From a checkpoint of a small transformer trained on Wikipedia.
Architecture: untied embeddings, attention and MLP in parallel.
Training: a variant of Muon for these matrices, 243M tokens.
MLP neurons of a small language model. Each row is named by its layer, matrix (up: input weights) and neuron, and shows model dimensions 32-159. Each number is 50 + 12 x the weight over its row's rms, rounded and kept within 0 to 99.
After each neuron's rows, "fires on" lists the tokens most often at its 100 highest values on Wikipedia text that the model never trained on.

L2.up316:49 16 51 65 34 59 60 47 49 47 65 70 42 43 52 45 51 58 53 66 43 62 50 19 41 64 43 54 33 67 32 66 39 36 42 41 59 61 49 43 61 59 61 33 32 67 45 49 73 59 38 60 42 58 39 46 39 51 37 63 50 59 69 51 41 66 60 42 72 40 30 52 34 46 53 50 64 58 50 46 56 38 54 64 36 56 68 38 52 57 55 64 44 58 36 53 50 43 45 53 24 49 18 59 32 44 27 63 43 53 49 51 51 47 57 68 61 43 34 61 49 58 47 51 61 20 40 51
fires on: "C", "E"

L3.up639:37 64 57 73 58 43 46 39 49 40 57 65 40 53 80 32 47 71 77 42 70 09 49 52 35 77 43 52 47 42 47 42 53 43 55 41 52 54 38 34 42 56 46 56 43 31 61 31 37 45 33 43 59 60 41 56 56 62 53 49 43 30 34 57 60 79 53 62 41 52 45 57 46 75 70 50 33 88 54 32 44 40 58 69 62 58 46 30 36 36 40 58 42 57 54 46 59 42 39 69 57 43 43 53 49 61 58 62 58 50 37 48 58 51 44 48 43 41 71 57 52 54 46 65 39 66 49 48
fires on: "e", "ri", "de", "in", "le"

L5.up542:64 54 70 59 54 70 76 48 44 51 64 34 37 43 45 42 73 31 59 60 44 42 48 00 58 60 56 41 58 40 33 62 61 46 43 47 25 36 61 38 57 44 43 62 48 51 55 50 46 74 65 48 47 42 43 35 69 45 47 56 87 48 59 40 40 63 62 50 49 52 49 42 56 61 41 56 46 50 49 71 38 45 62 57 66 39 37 66 51 67 41 50 49 47 63 64 61 55 41 47 58 38 47 45 54 57 58 37 54 42 51 61 61 53 54 40 54 55 65 49 48 51 49 61 37 54 31 21
fires on: "'", "\"", "ic", ":", "es", "ing"

L9.up659:74 53 60 59 56 39 49 56 58 17 68 45 55 57 56 45 55 58 45 54 54 39 56 32 36 44 56 36 61 73 57 21 53 42 52 48 50 46 32 60 41 35 54 38 47 69 49 46 51 65 58 44 44 68 75 65 49 42 37 71 56 60 44 54 48 57 67 43 63 38 48 37 55 41 62 59 35 51 62 35 58 33 71 40 38 45 51 26 54 51 73 36 74 47 75 53 34 57 58 58 40 48 54 57 40 49 57 47 65 54 69 50 53 61 56 29 45 47 56 64 55 42 56 39 57 55 33 78
fires on: "ed", " out", "ing", "or", "d"

L3.up126:37 52 59 60 35 61 50 56 47 45 63 21 52 41 43 67 61 74 74 46 51 39 59 51 47 58 70 45 47 52 57 40 70 38 51 38 46 50 48 41 44 84 52 38 53 54 22 43 43 42 32 59 52 44 40 63 71 42 22 67 37 31 33 37 67 52 48 44 54 55 61 38 44 25 50 36 50 48 61 39 34 72 61 48 50 66 57 41 62 53 47 25 47 56 47 60 60 60 59 43 57 50 40 58 48 50 47 37 43 71 40 41 52 49 33 73 48 68 25 40 48 66 47 54 59 45 63 54
fires on: "pe", "ve", " Pe", "e"

L9.up518:62 54 28 47 40 65 64 58 44 51 40 63 66 54 58 42 47 64 55 56 33 45 48 29 38 55 70 44 58 40 51 51 81 45 45 38 44 36 38 66 55 29 58 28 68 50 46 49 42 57 52 57 32 76 63 39 53 47 45 45 34 50 35 66 54 36 59 55 53 58 60 66 53 51 40 51 71 35 25 56 41 40 55 67 43 46 25 57 74 46 56 67 24 35 51 52 51 68 28 56 68 54 59 68 43 65 57 63 46 68 53 69 63 52 39 64 49 42 30 47 42 48 44 53 42 38 31 53
fires on: "ic", "u", "im", "o", "ad", "duc"

L9.up113:56 52 60 66 39 56 76 61 32 59 59 62 44 58 41 50 29 42 59 52 64 55 51 47 39 55 27 43 42 56 41 49 52 24 54 70 40 52 49 49 28 23 65 43 58 29 48 27 48 42 24 44 58 51 39 56 36 71 47 53 64 56 37 34 32 68 20 58 29 57 64 53 50 34 38 45 43 42 66 49 64 61 28 33 45 59 53 46 70 41 38 58 50 54 50 40 42 47 41 66 61 45 38 73 50 40 50 43 40 57 51 44 61 66 61 59 56 46 60 70 46 40 50 55 62 61 58 63
fires on: "d", "a", "=", "e", "ba", "s"

L7.up221:29 40 40 43 43 45 55 48 26 36 65 62 47 56 56 60 33 42 55 50 51 47 39 66 49 51 69 49 38 63 34 51 38 67 37 30 29 50 49 57 52 47 32 41 65 41 59 29 63 55 62 42 33 30 44 46 30 58 64 54 50 53 57 60 52 40 73 48 49 51 51 52 39 53 44 67 63 31 60 49 58 65 59 51 81 55 74 41 66 40 44 64 34 52 48 54 53 52 38 46 63 73 69 57 47 54 55 81 58 25 57 58 73 46 51 50 56 31 57 38 49 70 39 37 39 60 18 44
fires on: "il", "A", "N", "re", "n"

L5.up739:48 40 29 48 68 43 36 59 40 48 27 51 63 46 53 47 48 49 32 43 58 23 59 59 43 32 43 46 42 52 39 43 39 67 42 35 45 70 46 47 53 51 44 47 70 62 42 52 54 53 55 62 55 60 30 48 61 26 30 50 39 40 52 70 34 53 50 70 50 36 57 51 52 37 55 40 31 38 30 68 63 37 66 60 36 23 83 51 68 56 48 57 61 47 39 33 49 72 47 47 51 52 40 90 38 51 42 30 64 51 73 72 35 53 54 42 48 54 46 34 66 44 51 47 38 40 51 44
fires on: "st", "n", "mb", "ver", "cur", "ct"

L3.up385:77 49 36 31 31 47 52 50 40 63 72 50 36 31 54 60 42 48 45 50 60 50 57 33 54 45 41 37 47 49 48 54 68 27 71 43 55 43 39 45 57 55 61 54 65 34 57 61 50 42 33 47 48 40 42 45 50 53 32 63 31 42 55 50 49 36 46 79 39 66 40 70 69 40 38 40 66 82 49 48 60 56 54 38 48 47 57 61 66 46 73 47 48 56 67 77 39 46 65 57 44 26 50 44 45 40 64 44 62 48 57 55 45 37 40 39 44 43 37 38 13 31 56 48 58 50 44 48
fires on: "u", "on", "i", "vi", "ian"

L2.up79:53 58 51 45 50 50 65 52 50 31 63 37 59 60 59 49 52 30 52 56 31 65 54 65 50 51 56 36 45 54 46 51 41 35 37 31 47 56 43 65 66 34 52 58 73 60 48 49 53 49 55 44 47 67 58 57 44 61 22 44 34 53 53 57 49 38 56 61 59 54 40 55 47 37 58 63 43 38 54 62 66 67 65 64 47 38 82 24 73 42 64 60 63 60 61 56 43 60 48 44 51 61 44 42 39 59 51 59 43 35 64 46 54 49 43 62 50 71 40 47 44 52 45 53 67 58 35 59
fires on: "ting", " building", "ing", "ed", "red"

L11.up13:52 58 40 68 51 51 46 47 70 46 62 86 40 37 65 43 40 47 49 50 45 53 27 51 59 33 59 32 51 41 41 55 45 48 51 41 57 45 60 56 72 58 43 29 46 42 44 29 61 62 53 69 45 60 32 46 42 40 38 33 73 48 49 09 59 69 62 44 62 30 35 47 60 48 34 43 77 48 50 46 53 70 46 59 45 18 46 50 61 60 66 38 30 33 54 55 50 42 55 59 48 56 44 48 58 62 43 55 58 47 20 47 49 60 54 52 64 62 54 61 50 32 54 59 70 39 65 63
fires on: " (", "'", "–", "-", "ly"

L9.up456:64 70 40 46 61 51 51 43 62 29 47 57 37 40 63 45 50 42 44 29 53 60 33 31 72 48 54 49 33 66 57 31 73 35 54 67 66 56 40 60 64 69 37 42 47 47 48 64 49 60 46 43 47 56 46 54 47 34 51 53 57 47 44 60 61 41 64 35 39 48 14 49 41 59 58 30 53 38 53 32 33 49 44 44 52 33 44 71 39 52 42 41 32 66 52 52 37 73 33 56 58 43 67 36 32 48 62 67 49 46 50 45 34 53 48 53 63 50 42 61 47 32 46 35 33 49 41 67
fires on: "al", "ical", "air", "y", "ain", "-"

L2.up324:47 59 55 52 73 40 40 47 51 49 68 51 46 57 55 53 33 52 36 50 68 37 50 58 61 52 62 52 49 48 58 53 67 53 49 37 37 48 44 54 69 34 36 58 31 32 53 51 41 47 69 50 65 44 50 32 56 36 47 64 39 43 73 34 33 51 45 39 39 70 46 55 41 47 52 39 46 55 41 63 41 47 53 35 56 41 37 51 47 43 63 23 68 62 47 55 51 33 65 81 47 50 62 62 81 49 65 57 61 53 44 72 63 58 35 47 75 30 60 63 42 60 39 36 61 37 45 65
fires on: "or", "on", "il", "ea", "low"

L11.up11:47 50 42 34 73 29 41 25 70 49 69 55 35 44 58 47 63 61 57 44 76 48 43 47 45 59 53 32 43 34 70 47 56 54 63 43 55 65 54 45 69 40 34 47 43 36 57 18 40 69 40 71 54 55 49 47 46 34 33 46 50 52 59 56 51 42 51 62 44 23 54 56 38 62 47 50 36 76 47 46 36 62 50 49 65 62 61 54 55 39 43 73 53 56 52 64 58 65 41 39 54 56 68 48 59 59 43 36 68 71 56 50 52 38 39 47 53 64 67 57 39 30 42 56 30 40 48 49
fires on: ".", "in", "e"

L3.up274:63 56 62 37 33 43 58 42 75 47 46 44 41 32 52 61 35 57 42 58 42 67 45 36 53 37 53 61 63 54 53 54 49 65 46 62 54 66 46 42 45 64 39 62 46 33 57 43 56 53 46 47 59 54 42 43 32 48 58 31 43 92 29 57 67 55 35 56 26 54 34 26 51 43 49 51 61 44 25 52 39 35 47 48 43 33 55 30 52 56 39 55 51 41 51 56 45 32 52 52 66 55 46 22 40 58 59 29 38 55 52 55 52 51 62 59 40 49 27 66 69 50 59 33 62 42 52 48
fires on: "ation", "ology", "el", "ary", "ography"

L5.up588:53 44 45 39 45 53 38 50 42 41 64 64 50 53 52 48 39 53 48 45 50 56 44 44 72 53 58 59 47 46 53 50 62 41 60 45 74 48 42 28 73 34 36 36 51 37 54 42 51 41 49 66 60 42 45 41 32 35 43 50 53 26 57 35 46 34 44 52 61 31 46 71 40 54 50 41 52 67 43 39 48 49 51 31 58 42 35 23 50 53 65 47 32 46 40 63 28 52 60 53 45 57 74 16 49 45 64 56 58 37 36 62 67 41 47 61 80 67 44 77 69 56 39 49 44 36 52 64
fires on: "-", "'", "ic", "R", "y"

L2.up343:46 59 49 43 44 31 48 38 50 39 63 49 58 32 61 43 36 34 75 62 34 49 34 55 71 62 56 62 45 68 54 66 22 52 73 50 60 50 46 50 31 63 49 47 44 46 43 32 71 53 61 41 66 64 49 51 40 64 64 60 60 74 47 49 41 47 39 65 19 55 41 62 65 41 35 52 52 47 41 58 54 49 30 48 55 48 29 47 49 35 67 56 72 52 50 60 42 59 29 53 43 28 62 55 40 51 68 56 52 50 53 33 49 61 46 53 75 48 58 39 38 57 40 63 50 61 40 32
fires on: "il", "is", "s", "out", "ri"

L3.up574:40 44 72 27 53 58 51 59 66 46 57 48 52 36 42 58 17 39 46 41 52 32 44 42 42 48 52 31 64 55 45 49 71 29 57 59 43 33 38 38 45 69 57 59 56 64 55 45 49 50 50 63 63 34 62 68 53 43 81 46 47 40 54 43 50 66 38 43 52 58 47 50 60 64 28 46 53 39 23 53 52 54 69 41 70 60 65 56 53 47 43 51 49 48 53 45 34 36 48 43 51 51 57 27 64 33 36 47 35 53 38 28 53 52 28 45 42 62 33 54 54 47 61 40 28 67 47 68
fires on: "es", "e", "o", "la", " II", "a"

L5.up513:70 41 38 31 64 48 53 41 75 46 56 41 62 68 61 65 56 52 50 67 62 56 65 37 31 45 38 45 47 35 68 32 44 43 40 42 47 41 41 29 47 53 57 55 63 68 58 58 43 64 39 36 61 46 47 36 45 67 41 58 45 45 54 45 54 24 34 40 61 65 52 59 36 40 50 58 43 65 32 47 55 50 24 54 56 41 82 72 66 46 49 67 54 48 69 59 61 33 56 42 50 43 46 27 51 48 60 48 66 51 46 45 71 44 30 52 58 61 51 41 59 38 47 46 63 41 49 54
fires on: "on", "f", "vi", "un", "–"

L2.up740:56 46 63 69 63 64 35 39 55 68 70 48 50 41 49 38 65 67 75 36 43 45 57 66 43 46 47 55 36 31 60 41 72 43 52 68 60 45 39 63 62 61 33 48 53 74 42 31 52 34 43 54 47 61 49 73 53 52 61 41 39 40 40 52 40 40 36 34 55 71 46 46 41 38 31 50 55 49 69 42 69 65 55 54 48 53 52 35 56 42 69 53 20 53 63 48 65 38 46 46 66 55 57 49 48 33 56 58 53 50 81 54 58 43 26 56 49 49 31 46 43 28 64 45 52 45 38 64
fires on: "it", "oc", "ve", "in", "et", "pe"

L3.up258:67 28 49 23 41 57 53 55 57 48 68 48 35 47 30 36 43 54 58 38 50 52 46 46 13 31 63 65 78 50 36 35 39 53 49 55 61 60 21 58 57 60 67 54 40 31 53 37 42 55 41 42 51 47 51 62 62 38 59 56 47 22 47 32 68 59 49 55 45 38 55 44 38 37 50 45 50 44 27 35 45 40 51 60 53 45 44 56 51 78 63 45 58 37 66 48 54 44 37 50 60 65 53 29 69 51 61 34 54 44 29 52 34 60 56 60 69 56 31 58 56 44 42 68 47 48 17 59
fires on: "ro", "o", " El", "br", " Lu"

L5.up764:37 66 70 68 50 71 44 49 63 51 40 25 51 52 49 53 56 66 48 66 47 45 61 46 52 48 61 35 63 29 75 71 80 46 44 45 40 47 32 31 46 50 42 62 41 46 48 51 59 61 60 59 39 54 35 54 69 43 34 53 50 70 42 35 68 71 32 43 52 42 28 58 45 31 19 36 44 39 51 39 30 51 39 52 51 53 58 40 55 49 49 58 47 72 54 52 51 52 64 55 56 32 52 52 59 59 61 53 54 32 65 55 47 49 45 62 51 58 57 42 49 40 43 33 55 64 69 33
fires on: "s", "e", " Pe", "pe", "ke"

L5.up423:62 52 59 27 47 45 41 69 66 45 51 62 53 50 62 57 21 59 37 67 34 42 57 38 34 66 45 44 45 53 45 51 46 32 44 37 55 57 32 84 54 26 51 41 63 40 51 45 66 45 62 46 50 44 58 41 54 34 41 51 58 63 56 52 34 40 40 34 57 47 65 50 57 45 53 43 84 57 48 57 33 57 76 46 48 55 40 54 40 38 57 48 60 52 48 63 72 50 57 52 53 42 66 48 44 31 64 66 42 43 53 70 67 57 34 55 68 48 52 50 47 42 42 26 40 31 47 61
fires on: "im", "ur", "in", "u", "iv", "i"

L5.up535:48 40 64 19 71 42 53 35 74 35 51 89 69 28 50 36 42 45 49 33 57 48 66 36 50 34 46 50 43 47 43 54 58 23 57 65 61 28 43 49 37 29 52 56 36 59 67 57 41 28 57 64 42 67 62 40 67 62 46 57 53 27 50 44 77 50 40 44 37 42 64 54 47 30 64 47 55 42 50 30 34 40 59 57 55 56 55 42 53 66 43 45 55 37 39 31 54 32 43 35 59 71 68 56 58 42 62 42 55 43 26 66 53 51 44 67 39 57 51 53 41 57 66 53 43 60 27 58
fires on: "ton", "ro", "h", "as", "o"

L5.up317:32 52 38 48 41 55 40 71 34 44 71 60 51 34 55 45 39 39 44 55 48 67 47 54 43 49 55 55 48 46 48 63 49 77 69 47 67 54 33 34 35 59 63 54 74 57 68 41 57 37 62 47 43 72 43 58 64 58 45 45 89 58 41 44 19 32 38 78 54 58 39 50 61 31 22 51 32 59 42 57 51 38 43 61 41 54 51 34 63 68 27 48 48 59 42 49 40 39 45 78 48 59 43 53 53 47 66 45 73 45 45 44 61 43 48 41 61 40 53 40 39 79 59 59 53 40 37 50
fires on: "s", "t", "min", "il"

L5.up152:42 47 57 36 62 50 45 57 63 41 42 52 65 63 50 45 62 66 58 34 63 63 54 65 45 48 66 39 58 38 81 38 36 49 49 47 38 40 58 53 46 50 27 51 13 44 51 55 39 49 49 45 22 52 47 52 37 45 35 44 58 65 51 48 41 41 38 53 45 61 32 47 31 46 30 46 66 59 42 41 54 58 63 47 40 57 60 63 27 47 50 68 53 66 61 58 35 49 49 42 42 47 42 75 64 53 57 67 63 43 58 62 43 45 38 45 61 34 52 42 39 50 41 21 53 41 43 79
fires on: "d", "on", "par", "et", "il", "al"

L10.up124:66 36 68 28 43 55 51 40 45 62 45 33 55 56 41 50 45 73 34 64 46 64 44 58 66 58 55 60 43 52 26 48 47 86 66 52 64 46 41 62 48 66 58 43 42 37 54 47 53 36 42 56 33 36 13 48 54 42 46 35 34 57 56 43 46 79 58 55 61 65 40 33 57 34 24 57 49 57 36 30 41 27 59 22 22 49 40 42 32 70 43 51 41 52 63 39 68 47 39 65 47 58 62 59 49 40 66 61 48 43 67 52 41 50 61 55 58 51 50 46 56 42 59 41 66 69 55 25
fires on: " ", "el", "st"

L5.up613:71 46 65 56 51 43 55 37 62 46 40 57 22 34 31 56 33 59 65 56 51 35 59 54 35 37 51 35 66 57 42 60 42 39 28 56 48 65 25 54 70 60 53 74 60 48 47 52 67 46 63 20 63 56 45 51 62 55 59 41 59 61 38 73 68 46 31 66 54 39 58 52 63 60 33 51 39 42 39 60 41 31 61 59 53 61 36 46 55 59 49 58 42 41 67 52 32 66 34 49 57 35 35 34 44 71 34 61 40 41 54 55 47 44 20 63 42 68 67 54 73 60 47 24 44 50 54 43
fires on: "i", "tro", "e", "ach", "ad", "u"

L7.up40:46 52 61 55 46 44 35 62 31 37 51 78 48 33 70 79 44 48 56 56 46 37 62 62 47 38 46 30 46 54 52 34 30 44 44 58 71 75 62 67 36 42 46 47 62 41 55 67 35 76 66 36 44 54 55 53 71 36 48 56 45 44 39 55 64 46 40 66 46 43 53 39 69 52 71 42 58 54 47 52 54 36 56 70 40 63 49 39 73 54 37 46 80 44 50 41 44 53 34 54 34 64 34 64 37 37 58 62 47 45 39 54 27 51 50 53 54 40 42 49 67 67 55 64 51 35 62 65
fires on: " |", ")", " at", "n", "ver", "s"

L3.up116:68 40 43 44 48 53 52 55 59 33 50 54 63 41 22 31 40 42 36 61 79 31 64 16 47 38 62 44 60 76 49 39 44 25 60 59 58 48 52 47 55 69 59 22 52 64 41 40 25 60 56 56 40 45 63 55 57 50 68 29 53 60 39 51 61 50 55 63 40 61 25 40 45 67 47 63 48 59 43 61 56 49 72 64 56 36 49 65 54 59 40 45 56 53 62 38 49 43 31 30 33 32 29 44 42 63 69 45 61 45 52 55 58 56 57 51 51 55 36 56 44 29 48 60 57 62 62 58
fires on: "\"", "la", "th", "a", "ro"

L9.up469:46 62 41 43 49 69 65 32 49 51 36 39 48 66 38 59 37 63 47 69 56 46 32 32 41 62 65 57 42 54 41 65 53 50 51 69 38 68 57 51 57 81 44 34 52 59 49 69 54 48 38 33 61 44 50 59 47 51 38 62 31 48 45 44 43 40 39 61 56 61 41 37 50 56 47 34 45 61 49 56 38 63 32 30 31 52 38 27 55 55 59 30 62 54 65 38 53 55 12 76 57 36 48 69 44 77 63 58 66 47 65 53 31 35 56 55 74 47 59 59 43 55 31 36 59 60 26 45
fires on: " ", " and", "d", "l", " High", "or"

L3.up173:40 52 48 26 53 58 54 59 40 76 62 35 49 37 57 47 41 45 56 50 53 40 54 31 66 47 51 67 23 39 48 67 53 50 77 46 40 68 70 55 62 42 51 43 47 50 65 60 64 40 52 30 48 39 60 69 52 43 54 51 28 44 62 43 34 41 58 35 38 63 44 46 49 73 57 37 56 57 70 75 58 53 42 39 36 24 48 49 56 51 52 63 63 42 47 45 52 35 57 60 25 36 44 58 48 40 65 46 56 49 53 58 34 71 47 60 34 46 72 72 44 50 54 53 40 50 19 87
fires on: "es", "les", "fin", "lin", "in"

L3.up760:55 62 48 29 65 71 54 54 48 45 39 46 39 53 58 53 51 69 65 43 51 42 52 67 54 54 30 47 59 38 61 60 48 39 64 36 68 49 49 43 56 69 54 62 52 34 61 56 54 70 56 36 46 51 33 50 39 45 50 57 35 46 57 50 32 16 57 64 22 38 57 54 49 46 66 72 33 74 32 33 54 39 40 56 45 58 46 43 62 42 37 58 39 47 46 57 72 55 47 77 59 52 42 34 36 33 69 62 57 54 24 57 37 52 52 53 54 25 44 54 49 32 54 46 41 32 53 70
fires on: "O", "ation", "W", "A", "G"

L9.up338:57 43 56 76 44 43 43 60 42 68 53 55 41 46 32 36 47 40 24 37 34 48 37 67 41 59 41 35 43 76 75 47 61 48 48 48 43 54 39 51 30 48 62 46 50 47 61 51 61 44 55 67 48 37 47 53 65 56 54 43 63 50 43 52 49 48 25 50 66 42 60 52 71 74 50 75 32 45 65 46 48 38 57 49 61 37 46 51 43 45 58 61 51 42 57 28 26 77 58 53 27 62 50 37 50 64 59 59 57 57 41 51 60 19 72 72 71 40 38 55 46 60 61 53 49 50 53 48
fires on: "ip", "p", "am", "er", "iv", "im"

L3.up193:63 60 55 42 41 47 57 60 64 55 48 42 40 49 38 41 40 44 52 60 75 49 37 45 56 70 46 53 53 51 63 58 53 05 57 50 59 42 51 54 58 43 46 62 41 36 38 44 58 47 45 66 69 33 29 46 52 32 35 53 39 59 53 42 35 53 44 65 57 52 45 46 35 51 64 40 51 50 66 37 64 62 36 33 24 46 56 27 66 44 56 58 58 60 64 35 64 64 68 44 74 23 51 73 51 61 49 44 51 41 28 80 48 46 47 41 50 33 56 64 52 47 57 27 49 69 53 39
fires on: "s", "a", "it", "t", "b"

L10.up421:51 65 60 39 54 09 47 36 57 47 42 55 62 63 54 43 75 40 51 41 61 38 47 32 58 64 59 64 43 42 35 65 37 40 56 49 40 46 34 54 48 54 52 59 44 43 51 30 40 61 51 51 38 42 49 52 48 40 34 60 62 63 60 46 57 72 60 63 53 54 52 75 58 47 43 33 48 66 48 49 63 34 52 50 85 38 68 41 39 57 61 73 48 56 86 61 43 66 63 47 49 52 48 55 40 67 60 57 50 44 63 53 27 53 65 54 49 54 49 69 45 52 52 54 33 54 31 68
fires on: " In", "in", "il", "ur", " just", " for"

L3.up210:48 42 28 42 52 59 37 50 63 42 56 43 52 54 53 38 60 56 57 52 42 43 56 27 44 55 51 50 48 65 36 59 48 45 62 49 80 39 69 51 53 59 68 32 62 35 57 64 34 58 49 53 54 36 52 46 83 52 32 58 49 32 45 48 37 34 56 56 43 42 60 51 37 74 49 58 63 69 54 45 43 54 49 60 57 44 27 36 46 43 27 45 44 56 33 35 56 48 67 46 59 63 33 51 42 50 50 42 42 51 38 52 44 70 52 52 31 46 53 62 53 48 51 41 59 45 31 46
fires on: "L", "weight", "W", "A", "R"

L2.up280:40 25 60 52 59 58 74 11 60 42 74 37 43 55 59 54 44 70 63 47 66 47 48 45 52 54 38 51 41 54 34 51 52 31 52 32 59 46 34 37 49 49 49 56 46 36 49 70 46 60 39 52 44 45 39 47 46 43 65 46 48 59 22 59 55 47 54 52 47 45 64 64 49 49 54 55 43 71 77 65 52 50 42 41 49 71 53 44 60 59 63 46 47 35 67 38 48 56 36 54 58 35 51 43 40 63 54 44 49 64 62 72 51 51 48 31 60 54 62 39 29 28 67 55 54 27 65 60
fires on: "i", "oc", "e", "es"

L3.up708:49 50 47 35 48 49 65 45 36 60 64 62 52 57 47 51 52 58 60 27 35 45 50 32 45 36 47 52 72 41 39 39 55 59 33 64 50 28 40 43 45 51 46 58 60 43 54 26 56 54 57 44 70 48 31 37 54 46 44 50 62 63 39 50 80 71 43 53 43 52 43 38 59 81 59 40 52 41 58 63 59 33 57 53 45 41 55 66 44 61 56 63 57 38 66 53 54 53 50 64 52 57 46 55 56 70 31 41 20 63 41 90 68 59 35 60 55 51 63 24 56 38 59 44 51 35 58 42
fires on: "ing", "e", "la", "i", "es", " of"

L2.up246:57 43 56 36 40 49 40 53 20 57 51 62 50 32 44 37 59 70 44 43 55 59 48 39 67 42 61 49 60 51 34 46 43 72 68 55 72 49 70 32 54 79 40 67 61 50 64 36 40 64 40 34 52 45 71 48 49 58 53 40 46 51 47 59 38 48 34 52 37 21 32 59 54 44 65 48 48 43 39 63 49 37 35 44 67 33 44 50 50 55 74 42 48 53 46 64 61 56 34 60 40 43 47 55 48 50 45 43 68 47 42 53 59 52 51 54 73 46 34 52 64 43 55 69 39 50 38 23
fires on: "s", " pre", "is", " post", "ur", " trans"

L5.up425:53 49 54 68 58 46 42 63 58 53 42 51 42 34 64 60 48 44 16 70 46 41 21 49 52 59 62 60 47 51 49 32 40 75 42 41 23 53 66 48 45 48 47 61 60 45 62 50 59 65 29 57 54 37 44 24 58 62 47 38 53 47 37 61 30 44 82 44 54 42 66 66 31 48 56 55 78 35 84 25 35 59 38 40 46 48 50 47 57 41 32 64 72 46 50 31 43 74 48 69 47 39 69 54 25 57 39 60 66 39 42 50 50 32 62 47 61 44 32 53 52 37 38 35 53 44 51 59
fires on: "il", "c", "ri", "b", "n"

L3.up472:42 38 48 56 35 47 65 42 61 54 46 59 50 46 43 49 56 49 37 57 48 39 54 58 38 59 36 64 60 38 36 44 59 35 61 90 40 35 43 66 46 59 51 66 49 55 67 47 43 53 50 63 52 66 56 46 55 56 60 42 28 44 50 54 54 53 44 65 57 48 52 54 45 72 51 52 47 49 31 40 59 27 59 37 70 29 46 41 42 59 39 41 46 58 60 33 44 71 48 20 59 54 49 51 33 48 46 70 47 43 45 39 61 68 68 37 78 58 30 58 60 19 37 52 53 45 52 57
fires on: "o", "al", " (", " Al", "lo", "ce"

L3.up442:49 53 55 35 79 54 35 53 76 56 53 22 45 47 43 57 40 47 62 54 43 54 38 31 52 65 29 34 45 59 52 55 47 41 41 37 58 51 69 55 62 42 51 60 40 47 58 51 78 41 42 35 44 39 67 49 73 44 51 40 27 38 70 54 31 55 56 47 61 77 56 50 47 63 62 25 52 46 66 54 63 53 43 64 47 49 51 54 67 55 48 56 65 56 63 44 71 31 56 40 50 66 31 63 57 43 52 38 56 42 55 42 67 64 21 25 37 53 64 67 46 45 65 46 38 44 67 54
fires on: "es", "bert", "in", "on", "a"

L2.up716:47 46 39 42 50 57 31 37 60 71 68 32 44 53 53 64 62 47 56 74 65 41 46 44 33 76 42 19 29 60 44 34 37 45 59 34 38 60 52 46 57 52 41 34 48 48 76 45 60 33 54 49 50 59 72 55 60 34 54 51 47 35 56 24 52 31 52 66 32 60 38 65 37 43 46 47 44 58 44 64 40 42 26 52 67 40 52 45 56 40 72 47 31 49 50 67 53 44 51 44 63 35 48 67 63 32 43 42 59 53 53 38 65 35 25 55 28 43 53 58 63 50 58 52 81 61 51 62
fires on: "on", "er", "or", "in", "ler"

L5.up196:39 57 67 65 73 34 43 36 42 43 61 53 62 48 50 41 67 33 36 52 32 43 48 51 30 56 33 43 54 63 69 43 56 46 50 41 36 61 37 67 43 65 57 66 59 34 60 62 62 51 48 58 53 61 17 47 47 56 52 51 61 48 46 52 56 56 50 42 53 41 56 46 70 62 52 35 34 37 29 60 57 52 35 26 73 32 48 74 56 34 46 48 53 50 69 54 46 52 46 59 48 50 62 52 77 58 37 66 54 35 47 33 56 44 46 55 62 21 56 71 36 43 19 52 55 62 48 49
fires on: "ur", "au", "er", "a", "im", "air"

L3.up406:38 71 60 67 53 54 43 25 62 36 48 53 63 41 73 61 35 34 62 57 39 51 67 54 57 77 54 34 52 40 47 67 50 42 64 56 42 47 46 78 30 41 38 53 54 61 29 39 53 29 55 39 37 42 46 38 49 67 45 67 46 63 53 56 41 35 51 41 46 42 48 49 59 32 48 63 44 68 43 66 57 65 34 48 45 50 59 36 57 51 51 64 48 63 63 43 65 45 41 65 45 47 47 51 43 30 66 58 53 50 63 54 34 58 71 66 60 58 37 51 47 46 51 55 45 60 44 41
fires on: "or", "ir", "red", "out", "and", "ing"